config = dict(
    n_layer=8,
    d_model=192,
    n_head=2,
    n_kv_head=2,
    head_dim=64,
    d_mlp=768,
    vocab_size=8192,
    activation='tanh_gelu',
    norm='layernorm',
    norm_place='pre',
    norm_eps=1e-06,
    positions='learned',
    qk_norm=False,
    attn_scale=0.125,
    bias='all',
    tie_embeddings=True,
    parallel_block=False,
    extras=['capped logits'],
    init='normal',
    init_std_qkv=0.0399,
    init_std_o=0.0496,
    init_std_up=0.0572,
    init_std_down=0.0572,
    optimizer='muon_hyperball',
    lr=0.00802,
    beta1=0.95,
    weight_decay=0.0,
    lr_head=0.0108,
    grad_clip=1.0,
    warmup_steps=200,
    schedule='wsd',
    decay_fraction=1.0,
    decay_shape='linear',
    final_lr_fraction=0.0,
    batch_tokens=32768,
    seq_len=512,
    doc_mask=True,
    train_tokens=156000000,
    steps=4761,
    dataset='wikipedia_en',
)
MLP neurons of a small language model. Each row is named by its layer, matrix (up: input weights) and neuron, and shows model dimensions 0-191. Each number is 500 + 50 x the weight over its row's rms, rounded and kept within 0 to 999. Numbers have three digits each.
After each neuron's rows, "fires on" lists the tokens most often at its 100 highest values on Wikipedia text that the model never trained on.

L4.up590:500469436535506560468525497497431470463504428548506394438515559487575423523554488564555567536564455471479547545503409577523504467458557475481464519531530521525531514494571532595504436453514473558453430558601515523502525555452520491480485510552467556520567557591367500513522619580479562510523401489458494541556475440450512555514468468508503529504404514507521474442509538481536471557504435503519612472467403511452508507512574567539502559510375454514457544585459470566452498539499451447531430551402485531502475463441544497481523454386535494506485527426486546574457389464546397635
fires on: " |", ".\n\n", " made", "|", "-", " earned"

L4.up341:497547532477474493440477466451427471561565537437539410505538477511516479463554496466500557599555559441600572475532549459446503557392495534404530505429420467568491469521474508503475504454640512440518646447534571530546503549508524466454500492498457515478452493484464586574511431448504599498493526494514464453473555503537525575594527506514401430452502455459422502470503560478482433536619451442418585516558409448462509515515467402480503462534576501549448510566447469499578532505477551525507455535546513543473466508560469493387516544472445380554493492506581504565544517572538414495
fires on: ".", " |\n", "-", " to", " |", " at"

L4.up473:464476489530509471444483509430517391483518525580484487489486545368534618499464568515500505423429457548553582583570591462520546543562526470555444456517585519458461492468474548559584455564424458566511481481502465507522457618534487504591431469419529560434539456529511593531399489407474502501546503456460530522567496446520587489529446413553534528446528480531559502468466488545561481529471592472580592490534499587494384472465537523498456510496504499442571534447496576475475509484549388459551536505448520488466485473473489503488520373489362432532505547493548513496508587515492534431
fires on: ".", " or", "ug", "or", ".,"

L4.up299:595407404471565545411474571582533416497568463509496363510506513510404512591478526482506549516534439582458537483553546542502545570501494458474446496466605484574468475519495487459594532530571548490515405457498542602496502565473531544484495479452444417464490504458485514471517489415625472633513517441438517475531511390454524523518491503508499516446511608501523533563481568450524509444509495479471429445413473505526484386446445493525458534477454538429511592501439584505542567526520511435475562482512468498447537518518430512470460537508417522545481561534525436494456568548491379437
fires on: " and", " or", "ol", "or", "ron", " /"

L4.up7:574414551417433416542611542520514502523539446576396515431558446596388567519501445507446565545396482530504484447480605522461456538550468415481601411494516472396531506547554407478537507586566517490570536474548488562550509525522491559470499526454478496448571427577480433525537439555490483513425509519543489485473481418461457541570559509567542555481475592535485538511508495481550490429511581546510482562569444501456448538533452539474463439488457481550513545480412433458531461477544500563508549461493465538530521407490437412445509524527535448491531422577575452467473501571456514436
fires on: " of", " the", "\n", " two", "-", "==\n"

L4.up284:555463541486552458467490416466440544551510488437486456487440422548420543515546563424466519487415487474533524508512547355554517449562466437557585489569468502535571494499466554467465594564492509493447625515503500533585479539538533559513472541525591549359563495458559468483411547486501524563512465415529520519483437484459533474509590466516485430484482449528484486591572499467475504541495559560502568524471530524364489450457442516546394461424435402475537542435548500475542531418521510507413494517520527461500464533548423464482422414524585498510457504513490549572565422460548451575
fires on: " of", "=", ":", "-", " m"

L4.up239:556489461566511461467532536506500446558604517500510498423362549545492539372525546598523451544504499556549550415561478464527454527436436531460537534483500488426508515495534505409489423609546577411497487575433532530465458426456504582530491462435487512458520494529482545530531566486424551483471501513618443426459532506518486535557524465481451464528474383431459515444491473531535438523477579453475488464464451461474495444604558472516521476457386517441550505494482548515454471630461569528405510544525569465447447541536575511596468501489498464458529458555493552569482523554634458527
fires on: ".", "=="

L4.up116:384534515466514412450580502457550439512435452544534552463559427491465458460491500597543543517569541557537472448479526506470461488535537445543467514501439475416562492457566478512535487446562528387461546499577542517523593501500575507373599439524559408511532490574499548481446548537429488449522509459455436518608490532442548549504576578493406483517506559477510484495577463476542504536519493511597532528477400525492490443507586486480589502457446419495566458537545484549476535567437502500535491423431478497465453395455470492536484523492533446522515526353531546478366512523569427471
fires on: ",", "|", " It", "==\n", ".", "According"

L4.up145:563503569596445491562418547529478415521479514473582530525558488525425472543524468527465493510543496547505493479507581495456544450428483479581482421488464438483481556495429543437517526550456517522488524526479589437461433479549556524536470586461521465470462545448610515481460507523561453484565556422505479502567423442529526394564524566396424501524436595472521474367503523448569545587432572435479509483566499610486483429470542429473457523486552519473428546443367449523515483496515496468584516527544521432543403521563440456565528451568551441475599469525524481570516456521563472488
fires on: " to", "ological", " of"

L4.up689:431472543488500422468450459464475496509394460400484405544604541551383505524485472587558497572594471456576453558574485520504507509433598424476539497473446481557505508597524437396585423430566536482540471540514491495468526466602568546525498575442426461523432540564538479540460553462498538510519541432545550529556521498469473485489530523442394536583532563614438482502404541484498436408459508498545463443474496470456474469399472459465432594513505568535532533509429516473529514438496459528545481542392516506485445509538501568485569563476554474555546469464433514485417487512482505516
fires on: " ", " and", " in", " or"

L4.up522:603484566566585511525474471502520414477521388537547462571575477484465480486601574467521519459553464434538525503474562477579590494497477482521554527490494512476508575526479499497518486540521573437544514487556583545398369626456492458594466500422583533482506493563462457497544494582482532459534440502535442517516467392511500488518576476419541477517458615527453494466492558471448488488504501518487524518423578455497495506533529599451471477422553450387434544395415445440550451469553458552440511529476553524490588494544506484524356480494446466473573501537441445536484463519560539459
fires on: " in", " a", " Z", " to", " CD", " into"

L4.up318:474462455520362435542396534494505464428540456468392498570426519501534546483487495510439518404478565530531459476414594468498561622578525529470511442553554395472409482558498455467546503560482542535411529542509572555492512582545526610550613464468525502472496481482465497496450549455524467536449576421480497470406441457415531556561577485517577501444520487506420479510527530565509497469530530595460526538496523520413534521424455479547523427486477515449532484489497484401518555476467551500498558565543443533488418536543401449434529496491526511502505463551508481585481406587475493589
fires on: ";", "t", ":", " R", "'s", " m"

L4.up631:491496521576489554503559517518443465471472473430548537460505529636551535478388616494495420435510521549545571522527402513448459462507549573507494395458534507438417386455423606436529482498562551554517590383498502493532524514519525496503593496417412489465538501527423559532457541504445558432509514538574504508407501476391497442554548550497430535521538537454485526522565460497516451497432513492576445482532441485520494369514440501572438442518492530551522471559592449541529543456382527495558507439465502479490466465461600481514559441496457544483527531501518498491538497465586467439
fires on: " under", " g", " inter", " over", " high", " with"

L4.up411:543481484449467537527546568469462530543480438536463573482603520426439438534437470447497500599394575532533430443526499496436450407444524535571556520529538555436494503478499454484502569532515603536524461526477489411537519562487455520555509470424451523541545457573536462475508549460436445516443521570567466514493496547544540570586548585561462564515468441475378586430520518466401468525485451501528518492520525497486385515561527493546522450486458509514434428490457549547582492504463449557463595549436614482606579417477473434518417521464488385481535510530477445484443567456448523519
fires on: "==\n\n", "==\n", "\n", " ==\n", "ann"

L4.up461:514523522574536458528386533537464415514472462517535380555555630421419477571487515558520477522598487554533478507525485585537537457469490581488470466444608440481542520516456526442461541468525575422575501481482555465582505481448474582455428465443486539511469471479522588467397555519563542508459553498450468505435527486478471506549466562421558487453492510449459474568376470492565501598469463529523570555518461492539382464517465468548502508571498532495458568549640531566458454539497482516467417479472515614513477498572497539558494460518487459481497576517509384438480487416541449515
fires on: " |\n", " of", " Stadium", " under", " inter"

L4.up458:548505461526526566574535473473527483562489581461570539509478593551505447524569492570557501596503442626509511474496544418589474446586469507482504470508485546507540543536481494537536525483444479502435543453427456488579460402541434489483624497452530474429419490497425436417505523524429482420430474527493482555458450500531587532551456551599528444405448497529545569476489495517490509514474622474493557394416453491467579530452483486520495493480512440471463541539577681415508473497564450495481562557485511457513503513510492462470408402527501497529452520529487522497460423386559540487
fires on: " not", "on", "p", " |", "l", "202"

L4.up294:513557558483579515479557484436464580490498537518487488529484518463529496490526596472562525488474547470456541473494520494438363490524468566516388479434545510489490578509525418513548469469414488534506488509496565520538439529376615457495587395481555466495483545532435477556551537427473497448560455496498420520450504485470490486617540439517504512495457469460586413404439530465512493513536398505395490482543580426464487420495512501458472484535529498541458559468587402406507497525467531638498586475537482428435580505505459597534482568482517536559475560572460450504405554543539499564
fires on: " of", " to", " in", " him", " be"

L4.up236:597503546594575425473509511498524470539469464545557417476453446485535476511457490545425531478604442569424561480562530435493534602478463489490503562532476585452531575485490489550487428446557540533505525548474520551513373419483514447487421469534455557541454468457493630554420601464551401558476532507517440513551478410489537500566570411466507511506485538466476419530458511522460494526475378555603443554523516526492497481555442459507438500519430502421588544473466395474553505532505490455594400500530473474591521522526444492470540465551506484442500494567596553468535546448535485450
fires on: " |\n", " /", " of", " Genus"

L4.up758:515482577532465534439398568501476530545483474425445488540476439543522516536453438507553498578491514492556489485416528418439388490432556528564513546417521415517542506426533449534460520565551532475494590456424618558511452567466427542553508425454522553425536485478531484430510500547480516529442571420518424527521431551486581581438521485543486462508489472486562442595539481524546503501499537506564445551495423507462545505475548503477532371483462616462507470515539459509540582603499550458471506538568565582438465465482439466473542441522483520452638553577474467504575485491394534526
fires on: " is", " was", ".", " located"

L4.up728:606512449489554544480507471465563447457507533366490394439498513479518556528491641447512530541581423558555484560576570498439575532556503498573482452518514507538500489473550566489567562487474459438497532489432530508471513529451519505507442453450462510468490507483436451561561511410511574468405474472493503524531480519486455498549553534522424491476507443509459454502457532500554458480333498420610493488565626497461499446516426547410601551488512432601451358554387425493511484496530501594487545493521555453558555442459494466497526510481512452491545534491429471524566507534466466514
fires on: " to", " |", " and", "er", " by"

L4.up368:576454412505568468540555497514467518519425511510528572496551519510443480444603445482489554503504520513579519462490514481531410475481534490531442508425514552417518536585432471467582534507585459373433548522479446503636496548523554442508512476503493505600517477464542444506502488484535489434527522365544434523575459484485506452490542554529448543507359609499446467434510545432518483482552534484454451486487552478538470551493471468461548449414525448468530562565470502496492453419513569391494555474451572430604523483455435508458449507485589531473623471509533551445580509552610525539
fires on: " in", " at", " ", " to", "at"

L4.up102:635497461540562461415453541477541468500455528448392441466486518519471418564493533485604526572435483447483505573540458528514476464509529499512448505526536474385550541502473450515536556448418469474556472551445536436463526506494574560457494536502519496501522496400388552457471461518421516475397497531557511496588530501523458541450591521470514608434537464458562488428478547504504579440529505476464487530568523478627521516538446414371491524472419625523477538489374451445471500618557520502505504482488434487599527535580493541483589505428514515544493483498464442459549528464530466525
fires on: " ", "3", " to", "2", " and", "-"

L4.up437:501470444527570479520478476431604527511474531515513475564452534476490544529503473639493625449456509516516486521454467545545490490550509521481535479469596465463506450533569533548477361481562452448486638486483472608460525443497477504534481537527499472431538508590445592360499558497502533427572426513553478562485448506482533511479468409531462506438467526570499505459542453480484510562448526491491571514481431516505447484370481577496458410613464511476513483481476499377550525537426468463528477628496430563512470500498494573513509564485441498513419479451565396536604465537514531453
fires on: " F", " D", " L", "st", "l"

L4.up9:438534504497440515504510465565470461432483463549540538472585489522479555486539498517478559476527640480550467584443408437454456439424488415578552543468524459632489544552663446500483433485505590472497460590528504605527559602511455526478447433403476537515482459555561412524503567441472492511481564429518460500445477528463499569559529528372472395513496480523497516500611555476479445445453475512460452479525463561440489595403454539510476500499467535473503452482413480525613446445508498491507476471478470563516503525491399450507483508461514541500604470492487534498472588538464500491
fires on: "'", " l", "c", "'s", " st", " it"

L4.up731:509452479570411440466552525446595466605590566479537436497473501500499572574468442473448405560560467561538470416570452410365488490524451549509479500558563476486526528488449531497442502505451470478547541524526463520555489453486548531491546562441591512553601574528435502479459478495437554493431567499563370525452513431424513564528562495484414404612518461524574508539542497525566456491454467469442441511519520583422607464518490484513427509488471519536529504548494436515553556538422490433476453491534496563465534518548518550493578487522486458506454464426523443404463554592527434471
fires on: "."

L4.up3:467480424433521556544527503561514598452528491558445537578573600498501501485531492447434473408437498435468555497549617506533500438573596534547444437536521547465517445409528553505520532429451449542512498516523578512577471562414493452529505388409586485514502527452459422472463487461548518466486521569459496472629479513447486528432491454519599534476467419354561574434534565575496493569483510414516472514473527505444534439538518451500507431570502476456506570520513571450446553518443439535508490413524518547486504488482518545437504472499499424384443523523523495585472489526527458593
fires on: " be", " of", "ill", "il", "un"

L4.up684:571591560507484503581546402545538400479441576467480466513489507468561472619529405533530568502462490463508587498494526454573588525557451532558542455503539447532470541538571470431489496489520523414483560514525520414423471441455542487433495447432499459502499537495519564529490520426516544451557502457546494564563453575379516533547567533489586566457504462598507480477544578500551415539465541500536490503432502533528453505566451441466527530420535495558389450412489428542579406535455480457459554512584503536500527420515464485447512509469487397520557424504600423537494536456452436452
fires on: " and", " to", "osed"

L4.up179:438441481496556471633482460489518580639525507506449552429498489479550405444496521538470447424424530508556472419496506489511431484527480556488580543577609460550537456446589474431530484496461542390494516470528558470503517422552504551491487477508576467623515478518465506366521493460426597556481498473630475480592526453524539439543551534431473516558545367464392525550547517448488530454464542476511468538456478515414482469549561496541490413521489556560533502544497392479525457558476510568497510475442485459454555460484520577497508487504598513471503435510473483520546528551554457551
fires on: ".", " Census", " II", " War"